python train.py --num_hidden_layers=8 --hidden_size=512 --num_attention_heads=8 --num_key_value_heads=8 --head_dim=64 --intermediate_size=2560 --vocab_size=12892 --hidden_act="tanh_gelu" --norm="layernorm" --norm_place="pre" --norm_eps=1e-06 --positions="learned" --qk_norm=false --attn_scale=0.125 --bias="all" --tie_word_embeddings=true --parallel_block=false --init="uniform" --init_std_qkv=0.0343 --init_std_o=0.0 --init_std_up=0.0343 --init_std_down=0.0 --optimizer="muon_variant" --learning_rate=0.0122 --lr_mult_o=1.5 --lr_mult_down=1.5 --beta1=0.9 --lr_head=0.00649 --max_grad_norm=1.0 --warmup_steps=200 --schedule="wsd" --decay_fraction=0.736 --decay_shape="linear" --final_lr_fraction=0.0 --batch_tokens=131072 --max_seq_len=512 --doc_mask=true --train_tokens=1279000000 --max_steps=9758 --dataset="wikipedia_en"
MLP neurons of a small language model. Each row is named by its layer, matrix (down: output weights) and neuron, and shows model dimensions 240-335. Each number is 500 + 50 x the weight over its row's rms, rounded and kept within 0 to 999. Numbers have three digits each.
After each neuron's rows, "fires before" lists the tokens most often just after its 100 highest values on Wikipedia text that the model never trained on. A number after a token or word is its count.

L4.down1010:469523524582393524483512474509488504488560563479530547491500488501506519561530423494516504530501520528493498477372571525402531496433437557478588551573525532485441437572507580522484554546518499525459471494564567512567449607429530435499476394484444563503513401489498445465577388501619467531
fires before: " " 30, " the" 21, " |\n\n" 5

L4.down798:453582488498500543471402526511498549462557529604539498483525500485503521496493457479506492450459498595465499538526457433464378495453512455560530515467557524608505500510523514573478518456496536455514439541486454469518504454444519486459486509443477509415490416633520485501522457496485471576
fires before: "0" 35, "9" 33, "1" 6, "4" 5

L4.down1124:489394464538480518511500428451509514576543509466434601548465519468527486529511543501496464493415519556524496471533448516511596530511514523470493506515498442417554502516563537402494555412506494461585460556525493586613542536517498505529524614528442509442481572594489529515508436434513460525
fires before: "1" 15, "7" 10, "6" 9, "5" 8, "4" 7, "8" 6

L4.down1923:474509498464556467477538457596573557481481605600516379550579439441441535556506495506675516527550548493453492505540477520523533562386462450476537603559495510412461532517448538526531486581384483490565536547458400471495568437468472505491467459619465565560513521403417433445502511511482498466
fires before: "0" 90

L4.down734:450531559482539492506463472480570529505506459522413465511487537501516491554500436416445445446510466451440486449477452442465486481468546498441487471498534503439604542446499500489440455460561486489551547410543529469552505558547526477533498506531553401481531606513573429488478507478471501395
fires before: " by" 35, " in" 16, " to" 12, " and" 4

L4.down753:482521487522418455462615542491500542603433439492436602485487499485468547408448544490550517496540444597477526503426458496541450489500568454462543578410537464535559610498497457452481506469531513369464527532496521572546516509584416485506497483461516571488548403533471479525554504619431574453
fires before: "1" 22, "2" 11, "3" 10, "7" 7, "8" 5

L4.down1943:592570471463507588563403560487486544474434466531513423482399540566476545470504513414453475544575492537513530491585499556397555489557459506476452545487406649542484505504503515493480461506549471503442495520551466498463527524562526485514554466563513469447481534470540454564424484552499522511
fires before: "2" 26, "1" 25, " " 7, "0" 5, " was" 4

L4.down467:516531499547509436537627443439479527496397536532581518597566502387532474518568503493477475384566595559389529456484477487492523477509502542477530527412415459493498496336536491489422486447503541458559476494383511407438432435515481488475513476531468519504433562480409633437489479444458504525
fires before: "0" 30, " the" 23, " which" 4, " them" 4

L4.down2529:512453549488503547563585460380568579544479510529523483500428534448571514556548435539501436419460576444557471616585528481484460557515478482548451562450473442496553520533502467488430510496470500454482562459511501462468528553577440525419506512605440446569442550483482501479552360438589498468
fires before: " " 60, "od" 4, "," 4

L4.down963:566521470549451568552525537472418487498501540459440426479536537524479560523489544503424445487526540495599509454512496560443520322472402502491538468506533630495492501561542469489582519517511514540518473491401460527634510479480579437485506419517489506554510447479496506544565444404517557557
fires before: " " 46, "1" 18, "9" 12, "2" 5

L4.down374:507517426483504460598484487553484491511433489541573572431504547413490467547468495538538515551529646460467561542442499556454537449507506445497614484422483466530533396456437505511516497475591454507481505549466492521499486485544508478405600448470420453484573483441479505559594535582518465440
fires before: " the" 25, " that" 16, "ing" 5, " them" 4

L4.down1728:557463563647456472505467525488544461510377507427525442520521570485541492513459431472544505502473507520499496458435514508474550474506505587451600420434502433522588550501493537488431514531504480505476516558426516505513503485491582483509439485479410499570433472458585550574546475470547518526
fires before: " " 67, "0" 7, "2" 6, "1" 5

L4.down482:547534530469513531503713552477545525494418424509519563547514461490522494498494478453547490558523406441572513481309580504550597543436569434657490608520511501593522455515472504472359514476498578484485442548481552448476579507516457495439505574562579455411428445435475430390469530388588529569
fires before: " (" 35, " was" 9, " is" 8, "," 6

L4.down1889:454576512577446529541411509443563542562470523442576526416554451462626452472525520480474530490588489555518444581491546547499473576414475478588573517479494442561476529543535480537425599560510550485528483468487522384513529528476542479521429571521523533465507558541513501504514488439485467518
fires before: " |" 44, "1" 9, "change" 4, "|" 4, "2" 4

L4.down2128:408495496483512411434596525592526455413390531541544556492501456573503462476542495424570458498495525482445464456465512598605400554426508587534531390512563495330518559531397562555470499519512540481502524503600521618559400544448431470510451490524474556534519525452574528487458483500519554498
fires before: "9" 22, "0" 19, "8" 7, "=" 5, "," 4

L4.down272:493492480589520422513515527467415513495470475443544429514545443473517423458559500436525442526552519427626518553526488469488410590468472505468612654554414472580535566418576561532424499494516547457510444440591448561571548508543480581520504537552427482429529585517419514479490492501520509591
fires before: " |" 31, "." 22, "-" 7

L4.down1849:543540485543431511478521456528531559471545517485479502456567515389521431441428498468503433530477531503612479469531474476465545502565467424503560506410508510546438487526537504474507528451575465432469483522458480493443472481550523583454456573501479531464522570490620478518525546492463529576
fires before: "1" 22, "2" 20, "0" 18, "3" 10, "4" 5, "ind" 5

L4.down280:575491508490538497464542492494471455520477570470469578486559483522424453518449419443456485536561535452511472483444472505508592581573462519540581408441468509543541482440467586442475452367473490431605473522501430537554561507474467524452619463533482459461507524528542557556544460483534512460
fires before: "1" 22, "9" 14, "2" 13, "8" 13, "4" 10, "6" 9

L4.down1612:479485534568618490464557464547559532437469523474467507453573630477420430451522517482511520455534504520466498600510507439535562483460468504480497422457535406468446533475492422559433501490493464515463547460522485511475467476509441410534500462555580525495526519464556663422432575491399505505
fires before: " " 34, "1" 32, "2" 6

L4.down779:337444524465452467520425496558477541478426549494565496498483567485503518551522491502456575520508515523522474557490508558474520382529448538516482449530538557481487546588605497412538487404496430498480470497473416505484510577559539577411457513542511427487478530598447545479553352517601530502
fires before: "|" 50, "pis" 4

L4.down1863:542490461602509512435443438409502486561424540534572370445459494597546488382486534583491488515508467488454577497498517628475533562435452471510480487584578528571531533474576470505552457498491464488491447542584451559514517525546508537425524508534523625521495492528538514459525519448422523495
fires before: "1" 44, "2" 28, "0" 5, "3" 4

L4.down293:448555562522519530446531483440513518571535487408610426415406508398582524532411452571527560523530520528500539444572523523384487495583550512446458505488506475551519519508416619605490424494466482518486493530465459410490473469496451502494543507491424427512527491567476532530450394498491507473
fires before: " that" 36, " the" 12, " to" 10

L4.down2095:587529626493432581537521491465493463449527499582512476479483524460464461398481529503509554536626572422513367419555459495482557421509494520499452476518551415467491487499429533482500449514562507585467474525536429512536484435470468444523570498479511550520664422532542376565527468594487536577
fires before: "|" 65, "-" 28

L4.down1372:395557528530486541467531531414596551480553510470565537544476524569587532557548419565517523508566510526392488561421379531348535391576437559454438583487463488485532388457581477525468447482495482421582442492526625462500513476577415503532509493496474510440422525567498475569406486457537536672
fires before: "9" 71, "8" 5, "6" 4

L4.down1100:440585458513542571492435502509546550518475533521432460490497517496526494475556534459539484451504494504405530549560511488528522479527468427496474589545496469419500533460480614485436521434532500505410459466608474489488513459551486561557601535538521600534560496402417514428466478409527543439
fires before: "1" 37, "2" 22, "8" 5, " " 4

L4.down2486:499526652498428408372567549585575477505524531477425360405565524510499462465517647445568479521500481571498468514631501411482553459518505601557528487507478529474482467441523477512606527465458506497576514426501524438577507410464512584501540472538492561527500577512600571479574387444510466458
fires before: "|" 31, "==" 13, "-" 11, "===" 8

L4.down181:487477521417522552484521479560556420508500529435483528499451451510445455456466501503495506511523451430449517482513458432429452502456495509574475461517577534534516456346511468454392468526388542517533500555492624528587515579454573461463460512472445428433475569537453552508494449514450500513
fires before: "1" 23, "2" 22, "6" 10, "3" 8, "8" 8, "9" 6

L4.down1701:527542539535498495461552425494561543502532462509501612517483515473533533557410431488560466563520494417463405432489408578517579424563450567510518465544555558448482504519497523505459406580538527549473504425570508562533407512493422479479463513563489489459508498477417458470559477537496566464
fires before: " " 48, "-" 17

L4.down1447:548554466476572531551580485463413510540436479495523480461431541420502626469534522462469538516525540434466523532454513440469549457453610473429494491480538520525457435503504469454379569446510501483490451496480531562487439517478482555510555490415450480575496445524455458472369562499440518432
fires before: " " 60, "5" 7, "4" 4, "2" 4

L4.down86:418591562517565476370545541390528531518530524490606494590504519507548513638466444517468565544568480484419517571636394507543525499455532498483459423487519574488432508476525490573513489521497558524543493464394499547611491461550552538452548532467521472519534458455442407516383365479519434530
fires before: " " 43, "," 10, " and" 6, " −" 4

L4.down2212:525536474452495475472633568587585481512477565459481485542511595529502518497467591490517549535599453466495495546468464495527501463483418477464464470449421547456481514545533542530487411545560456464465545468499554555517561468537454467475533551472545424558506480602493545597406577630554554427
fires before: " |" 20, "-" 17, "|" 9, "=" 5, " " 4

L4.down386:528552515574472517409485394434503483416470478410550434560588553486555443493473375432508558470577518515581503624446546524399504544534529538530514499493533502537519426436544514478548455560537477504531564472485541547550491565441611511498536562526466501592493465520524482390498379560545521500
fires before: " |" 54, "." 9

L4.down1416:533499506403443583486528579557386455524447481511411517510434449424417428573572573507426500504525547636443370476449456531439476362535518452453575380529503575483513522530541541459572505439504537537524384529538525544512528508519539413542516455460532558537523613449513429507579504431512469468
fires before: "|" 61, " |\n" 18, "-" 8

L4.down2176:548624407494605346497494551601504500560603486570502480596490462461393484537579580424504540500576551517521499520434538487559499450504575472472381502438523460470381508485491435417511563464487485423487566507508536397554436473546447448469471515462490498491489549447578488449477448430480600508
fires before: "," 33, "2" 11, "7" 8, "1" 7, "5" 6

L4.down972:563517476564408464548494521523529501612572504504429370473440486507409457535407432569512597474483526470461519574527486468531505488559446440489558440541517486533448452508477546470525524525549567566546522534519507500433569484548421507411556484528499550553487530482562424445528479533427574457
fires before: " " 53, " |" 6, " |\n" 4

L4.down2400:516569388519393472564545513549426603510550450477431424541495442549524443588456518545487472475442473509502426508464556541456522425548493463536426479508532552567657490478471509444491507452471480534416538463404448468540508469465404445576581502469572479520487577495576525476543568445598568484
fires before: "9" 14, " the" 12, "0" 12, "2" 12, " /" 5, "8" 5

L4.down809:468538493574508456384397559617500552540573509445453452442469493517438485520498474586488449493522553501494518545472529394530539556424361490497507485523498487484459587441510506376567473482571489498464562488438466484416563500433465546484590465583487506517474492473540565487516554598528491543
fires before: "0" 58, "1" 19, "2" 16

L4.down1580:454510487537561466467410551459490518456542527515478511473453413540406543371496474513524469545532492454516462403462515493530469519452489537426467535464594483486422551492513520442473489490511506487478491515550439482534495539496537557557422561487483527524471588459449439472448513575538456466
fires before: "1" 27, "2" 18, "8" 11, "3" 8, "0" 7

L4.down2452:502478511487595504494537422457484442515510580494460478535551517412556521512573511418461507564521587563559439487439503512437468520487483538577441523506499506506429539453453533387510524548550443433535464586508494500414496509536429501481412502518493490530538468526453443434586421502521465464
fires before: " |" 28, "." 18, " |\n" 6, "″E" 5, "'\n" 5, "5" 4

L4.down1607:467457464356451484492511544558463442473531549506453441590485473413448457529562546426480559464506501494412472587470563486478552496491426577502525388496450596493492505434415550410535503462463562549502482456493558456629410470481534509567428507539488511507493504555403507480490558449498439421
fires before: " " 32, " |" 19, "1" 10, "0" 6, "2" 6, "3" 5

L4.down1063:476535540552532494444434510535387571512444585447510412501616455483487537526549533451494476499465449566527560428559549522555514524565524528534457500564448532456553560482469424416549452495415535534509552486360545469545462526519482513530451492456457417510505529468463568501517504570479505481
fires before: "0" 80

L4.down999:429466553443397455398574525381556479478494414475520563545524487544522446337542400499553475440447482502517540577512457527475484488547534496575514517490420494504455408466494429453536513460401511455483551483552500510512507419488521510463394528470483538456538564539482500545582470586510487606
fires before: " |" 29, "," 10, "\n" 7, " (" 6, " el" 4, "'s" 4

L4.down1193:449484481485578475575450500514505507537511465518434481457526512490427484491476414502491474464465530511432458463552499548474568465456440497510535486361406450471466485498513513595529454453528535549485463418463465483475498503440459556371528471484492519544430543493487435493514605549441514511
fires before: "1" 33, "2" 28, "0" 19, "9" 8, "8" 6

L4.down1295:471552550490527455559467476504485458495563577477550513545479397493521517493456538520543549491488491438521521518589526593468471511467568491501500531473501477561371404488444383560439601482566563544549480503438590414499447532519455546446537560414487487626587526468507467408478491535555445567
fires before: "1" 36, "2" 26, "-" 6, "3" 6, "7" 5

L4.down460:555531562463430350497498635514467482511573473539472525528461503569427495515484393536498536531477466488556519577474421400413476484523502499465493553523488549546496544513499476467471471460554442476440485444449416587457553396511446582549408544488464445470546449520420478463481517542460428524
fires before: "1" 29, "2" 12, "0" 12

L4.down2031:506584561453532559458654499500609484492514362613583496524516418467517565518372521427488502436480530535523465552529500555613590501519523540531537561480520488546518582560496432515492514456389541460373517523514555473538492399489476457404430485526490471523454504424462439492517415530487446474
fires before: "9" 53, "0" 13, "1" 5

L4.down149:519481445595551495480505502495541574485422522480523453545534455488552376501532521468489450465461554572434569500477428488465461544536493456523426486574555481521583536494493554422520507476473505517562433412493478484496496479528516551451460492563548555470504518575511418520420532458534473473
fires before: "0" 41, "9" 34, "8" 8, "4" 4, "6" 4

L4.down477:497453584486507439534467570539557489553487458410509479485437497512478465516514471457543502460487501529529475473569516437492492448491518526514520398440511497529370482593506527522549492422496521586567515402543409494527539520511445605443517490553476498517454451420436431494399538482525544573
fires before: "8" 22, "9" 21, "1" 12, "2" 10, "7" 9, "5" 8

L4.down1475:455473461605536533532534500631542579537506509515505529429577471498463538559453577529596468549517517509452522465573404560472573538451500548496547553567490507579532511498463595494520491541459536454499492501490530498486499425466510473515623547513471568550392598470531413432576501432384497536
fires before: " to" 30, " by" 12, "." 8, " in" 6, " from" 6, " into" 5

L4.down2391:542498615516513485511402501496407478470528449562503481531518484470577442485520511547477403496406510569594526553391456513535565515468491511446427568475517521495435410465525538517486500528555532524487462494697442466460501553540402635514533528491482500566618491451554517468541488486556546495
fires before: "1" 22, "2" 16, "3" 11, "9" 6, "5" 6

L4.down945:478455521474536543395521521521515548450456516559510398490560536558465489442526563483471498446478478575473439464472485482536495443584463504391500544529549541516427544457586604425523458505499532450473572524589479503605543491585548520454499481483456436614437492523483473444508565514434414506
fires before: " of" 64, " for" 8, " and" 4

L4.down2099:513493474454429474460530485491431508432497492513386531463393565518387482479417464504493487532452504420432506359590500476480504611608556536533546599562522437463489581497460500509539408459417502515399529581543566471412551441522535490438418541482516498552515564560502494503496559447503420444
fires before: "0" 37, "8" 7, "5" 5, "1" 5, ";" 4, " |" 4

L4.down913:579478415569479471517410419482515490527444518552486460523584613419510544614576532613543486411494482486505466521504471426523503470547531473504571503524498458521407521514481532590514529467536469468572441421588498556455487507604517471378461555456541545512513431469454489532523474462538494472
fires before: "0" 13, "." 11, "3" 10, "9" 10, " |" 7, "4" 6

L4.down29:545527525565532504524460438536543463444625474489511432481563508534544596463458543442502489498440520443542491499510476463533444553541510458494495428560523579519522603307523589483527478510568444446580438446403516592556473544539419382558552471453446520583516471537521542537475498580495526520
fires before: "0" 27, "9" 22, "1" 8, "8" 7, "2" 6, "7" 4

L4.down1862:453472513477472485549531422598554608548495519450506553487516642445558513532576470511412454520590448474482450429473495524560477500423473496516536571535574518552448457543501449517506537476503583494361497558573524490469449499530456506502465484474451468471557455475437426412421515533598556567
fires before: "." 56, " |" 19

L4.down891:539401438501459522537382539491487543481535528546461506496495487515540502507480485588493469531502496520445527456519492537473542465445494510506458456585536485492562508578550584544505470456518508570474531473426443512490475488364448504421428572573488456473485571516571405487454395484500481480
fires before: "8" 16, "9" 15, "0" 12, "7" 10, "3" 8, "5" 7

L4.down1789:562511476497488462564556604464522459519480441588473488556471435574442509458540524444503492571538460541561565560396442450493539412477598510452497548457490465495459475458541520583483461528541472503455484422494424561519541459636502549549501427417516601466548461546446509571485453449458541473
fires before: "1" 20, "0" 15, "2" 11, "5" 6, "3" 6, "4" 5

L4.down634:473500419437568441509627476446555500441445492427465489519530494521465544442528434520548516535506563535461504480500473561570585368514491518424601417458532547528447477523441593463499454500580470499429525429550508506409467499501486441512548544520446507522503497558463489439418376496427463545
fires before: " " 51, " of" 8, "1" 4

L4.down434:498462399570602553434471464486481442463473519567431544464502468516501435528458492521519480573553417532441539546530431598539450443502449527512481579510452464512516489486501480509455516545506528464428484502540502460495567494500432376509516484501518426559512582606526534498489526500510461539
fires before: "|" 20, "8" 11, "-" 7, "5" 7, " |\n" 7, "1" 6

L4.down1051:498540453503518522520512527550496512440476473496559480502547536461474478554505503470488487481622554533557412462499486543442532510521408602456530451466497479533507517528501530511518475483503402517522517613546537478513564506559462450537505440472448519586585487590501442463537553513522466586
fires before: " |" 29, "1" 15, "2" 10, "0" 7, "5" 7, "4" 6

L4.down1037:392662604496490535494370456475485542443580506566502460545431480529596406538600451449432420484572522455550542593445498508508530543483496482544539488474451423602440439477508529526665494457523493506560498472508445506477447398476505582452554564542543480543530498446568564448478430483506495383
fires before: "1" 33, "2" 22, "3" 7, "9" 5, "8" 5, "4" 4

L4.down20:501466546533519486517381477499511536515516448433550533468502484535486436426488328598445486455484567488472412604487497567553499377528486495516520573507449465455484413558544517504559472475613562477537487523509519525406498549545514528486542469570579501549491538520454446587586435482449582519
fires before: " |" 27, " was" 7, " |\n" 6, " (" 6, " defeated" 4

L4.down607:455444421442491517487284426398456523534581510495532388476464528475503524536522434437569464555431570534551482522594444601504464428511408426483537411534479485506490438491425537528492486552501471471493624489547523524577498485430463524503465401573459550566431472492467527468542459486508561636
fires before: "9" 28, "2" 14, "1" 10, "N" 4, "Lab" 4

L4.down826:559545487522460548494479486437540538580451486552501484493580548487510490474467502455445487455472444463507483537433448560469524465535496543453501455442535473437412483528492515522544393514434539464519529584521472432636550485428443484475641478435561463517406530562541531502496622463493486495
fires before: "1" 43, "2" 15, "0" 12

L4.down587:506504587465406477574531588429473545573493434481421494494527524458469575518433502512549500548554520437499565447485466421445458490473449493494533455408474482566518583523422523509514478546514428524500503370469515481444510477473539523557551499469424516530408583499477519460440444413517534575
fires before: "0" 26, "9" 12, "7" 9, "1" 8, "3" 7, "2" 7

L4.down2469:504458501553489441512397535447507491468500396565372501515418544460528525564484466419520517483513474496468499407489446512511475522505494498486496532509421631493556449564509562520473401578491521464494552496553557573557488500617507516490605489521499432484606534517372476515504502525504561500
fires before: " |" 38, ";" 6, " Admiral" 6, "2" 5, "." 5, "0" 4

L4.down2451:503626504512526468529519411553515473415522451448444483586559554495447443502453553467500516540504529467518562543437524460394453413490455507484467543408482547524499538431504498461463536522534510520573504553482500485553428555506492473499574551502410475524534470540554477497457452520423431522
fires before: "1" 33, "2" 17, " " 9, "," 9, "3" 7

L4.down121:503446378480462513420560574486496523533508495523469527417535523521363475439470444522446532523508562456505470538509486525398564465523482480536533403522530602523601405526482444464540489491524531464417470465540562473504596424582407555525493504482496425383431482516513575561542453467480452574
fires before: "1" 53, "2" 13, " " 9

L4.down872:373630586468569422485395592480601509540518438540568509594518508543534443561519315488480530501492398479546485523568406435538507460458509556538510502514510487541537530438461489551563417473523452561510462488531420428460474531504465606471521496508477569463501485489526425454554492551590502526
fires before: "1" 26, "2" 21, "7" 8, "6" 7, "3" 6

L4.down417:544506489465500487561555471546461448585471513490491515439431520489484518463542534493576532477570593446462485446561569451533537483490469438527509541464488531543505537562442425527531428525548478599452570516540553444535502395391499511333390463532500487488480494550476485568453648586506555435
fires before: "0" 24, "3" 12, "8" 10, "5" 10, "9" 9, "6" 9